From a checkpoint of a small transformer trained on Wikipedia.
Size: 12 layers, width 384, MLP 1536 tanh GELU.
MLP neurons of a small language model. Each row is named by its layer, matrix (up: input weights) and neuron, and shows model dimensions 96-191. Each number is 50 + 12 x the weight over its row's rms, rounded and kept within 0 to 99.
After each neuron's rows, "fires in" lists the words (lower case) most often at its 100 highest values on Wikipedia text that the model never trained on; "fires after" lists the tokens most often just before its 100 highest values on Wikipedia text that the model never trained on.

L4.up1173:58 64 37 33 52 53 27 31 81 45 42 43 63 61 52 68 65 56 51 44 65 58 44 60 54 41 49 58 79 62 26 36 42 51 47 48 31 46 45 41 43 36 52 40 65 53 45 61 17 59 39 51 50 57 65 42 31 52 54 58 72 51 42 45 31 54 46 64 39 65 66 43 62 61 46 57 69 57 49 35 70 67 70 55 45 39 57 40 52 52 43 63 54 54 54 20
fires in: "with", "in", "as", "resulting"
fires after: ",", " resulted", " resulting"

L7.up1382:62 61 62 41 28 36 49 39 56 34 54 37 47 47 53 50 37 36 32 58 41 30 53 59 42 59 43 36 54 42 61 46 20 24 48 56 36 44 53 41 53 60 52 43 60 46 54 49 50 46 46 56 47 54 69 58 63 56 64 54 50 46 50 46 64 47 55 58 55 52 47 50 59 40 28 46 55 34 65 49 52 28 57 58 69 38 37 45 16 45 40 50 53 36 29 54
fires in: "3", "23", "30", "13", "31"
fires after: " ", "1", "2", "9", "0", "′"

L5.up256:73 65 45 61 31 70 39 48 36 41 50 46 31 50 45 53 54 41 31 38 49 30 46 56 58 44 66 58 48 71 42 38 42 46 47 51 56 49 56 65 46 58 40 50 53 78 44 66 47 61 53 21 22 52 48 55 53 43 53 72 54 39 41 34 43 55 40 48 58 40 58 19 65 56 35 67 54 47 38 53 34 46 63 63 60 55 48 69 52 14 43 59 56 57 37 54
fires in: "2014", "2010", "2011", "2013", "2018"
fires after: "0", "9", "\n"

L7.up919:43 41 54 65 75 33 43 56 48 46 40 26 42 32 49 51 41 61 82 60 66 59 60 54 09 60 28 47 56 41 49 55 29 70 58 46 27 52 54 55 69 28 44 39 48 50 56 65 38 51 48 49 56 63 62 36 22 55 46 46 41 54 54 70 34 29 40 57 51 51 66 55 47 69 53 40 55 52 48 52 54 32 62 50 57 51 65 42 59 49 37 61 33 46 52 45
fires in: "6", "16", "46", "36", "26"
fires after: " ", "1", "3", "4", "2"

L8.up841:55 63 36 56 26 50 37 37 34 62 68 66 37 49 55 57 55 41 43 66 50 50 42 64 41 72 50 67 44 58 34 61 15 63 53 45 44 40 69 58 51 54 48 67 45 54 50 28 41 60 53 63 47 63 52 48 54 41 39 59 55 29 24 53 32 54 39 49 65 25 52 50 42 56 48 57 50 44 56 46 36 30 40 48 35 36 42 62 41 52 50 47 54 15 41 51
fires in: "000", "2007", "2001", "2005", "2002"
fires after: "2", "0", "1", ",", " "

L4.up1068:59 62 50 44 56 31 44 43 68 52 47 51 17 68 51 48 62 60 41 23 56 64 25 57 36 47 59 47 56 41 44 83 72 63 55 56 39 43 55 55 47 55 62 66 50 51 64 46 31 43 38 46 39 37 54 47 52 39 49 56 37 65 76 37 51 47 55 60 57 35 56 47 53 55 44 66 60 63 63 42 44 47 71 40 52 51 30 42 41 64 49 65 65 46 45 51
fires in: "which", "where"
fires after: ","

L8.up171:35 35 41 47 40 58 46 59 40 33 60 42 50 57 60 47 23 78 51 34 43 63 49 58 20 57 69 60 41 48 54 53 34 36 74 38 76 45 56 52 68 41 47 38 34 37 54 54 53 48 67 51 68 58 55 65 70 42 64 35 60 45 56 43 29 50 61 47 49 47 39 31 43 43 52 67 70 61 55 56 59 50 49 54 55 49 59 59 41 66 40 54 45 55 48 27
fires in: "2020", "2022", "2021", "2001", "2023", "2000"
fires after: "0", " ", "–"

L4.up982:54 43 43 62 53 39 49 19 56 40 51 59 52 34 51 35 65 40 43 23 51 49 60 61 59 24 70 71 51 34 56 31 61 50 52 72 48 61 27 42 46 88 78 58 42 38 54 28 46 56 55 47 54 53 62 52 44 73 63 34 43 76 49 47 53 66 43 54 43 69 44 51 43 57 52 56 34 52 35 38 46 49 52 63 43 32 37 68 67 39 49 72 46 35 49 69
fires in: "which", "such", "some", "unable"
fires after: ",", " ", " (#", " was", " un"

L5.up513:46 45 63 36 10 65 25 48 42 50 42 51 48 38 50 41 37 63 55 52 57 61 45 38 55 45 48 47 50 54 29 34 38 45 28 41 36 58 50 70 48 36 35 54 60 36 35 49 69 55 32 66 64 56 45 56 61 59 28 38 62 48 48 43 46 36 58 45 55 52 39 56 32 65 54 48 65 47 44 62 57 52 82 32 50 46 50 43 45 63 58 54 71 47 48 32
fires in: "4", "46", "40", "48", "44"
fires after: " ", "9", "1"

L5.up328:62 56 33 45 61 34 57 50 33 38 58 51 36 42 54 57 55 42 44 30 50 74 51 54 68 47 53 46 60 48 53 43 58 42 32 62 48 48 36 70 58 37 40 47 64 46 48 57 50 52 56 54 40 46 30 48 46 57 41 51 71 49 33 57 38 34 62 72 38 45 44 84 45 49 39 38 39 62 51 54 49 47 57 33 27 62 54 45 29 31 46 54 60 48 62 60
fires in: "2009", "of", "978", "1949", "1969", "end"
fires after: "0", " ", "4", "6", "5", "3"

L4.up1281:43 69 55 36 44 55 60 41 37 36 47 39 36 50 54 50 15 50 30 45 64 64 51 29 63 62 57 74 31 43 44 47 32 49 20 49 44 67 63 78 43 57 33 41 48 64 62 35 48 61 44 69 50 58 46 71 55 44 63 49 53 53 80 62 51 49 63 40 32 44 47 56 68 53 69 71 49 63 67 50 63 65 52 38 65 54 38 13 53 65 34 59 36 71 59 41
fires in: "2000", "2002", "00", "2004", "from"
fires after: "0", "3", "5", "\n"

L4.up370:48 32 52 28 49 62 36 57 48 45 53 37 49 47 57 44 60 56 33 28 62 52 40 53 47 58 56 84 51 69 56 58 65 55 63 59 41 28 53 46 59 55 43 51 52 36 74 50 12 84 64 43 37 48 39 60 58 54 42 49 72 56 67 52 50 46 27 53 52 34 49 78 72 68 50 53 59 55 33 51 75 56 48 55 54 61 30 68 56 51 57 42 65 80 41 52
fires in: "with", "d", "known", "such", "seen", "some"
fires after: ",", "{", "There"

L8.up354:53 54 44 62 66 63 31 45 66 25 27 47 58 48 58 50 45 36 46 40 63 69 39 63 39 49 68 39 45 51 40 33 58 31 49 40 48 33 54 58 57 51 25 46 37 45 57 40 59 40 41 46 30 33 34 56 44 65 59 41 47 55 55 69 56 70 31 27 54 72 63 76 63 65 57 84 55 30 43 48 67 56 68 42 42 58 42 58 42 51 46 44 49 72 50 57
fires in: "2011", "2010", "2014", "2015", "2013"
fires after: "0", " "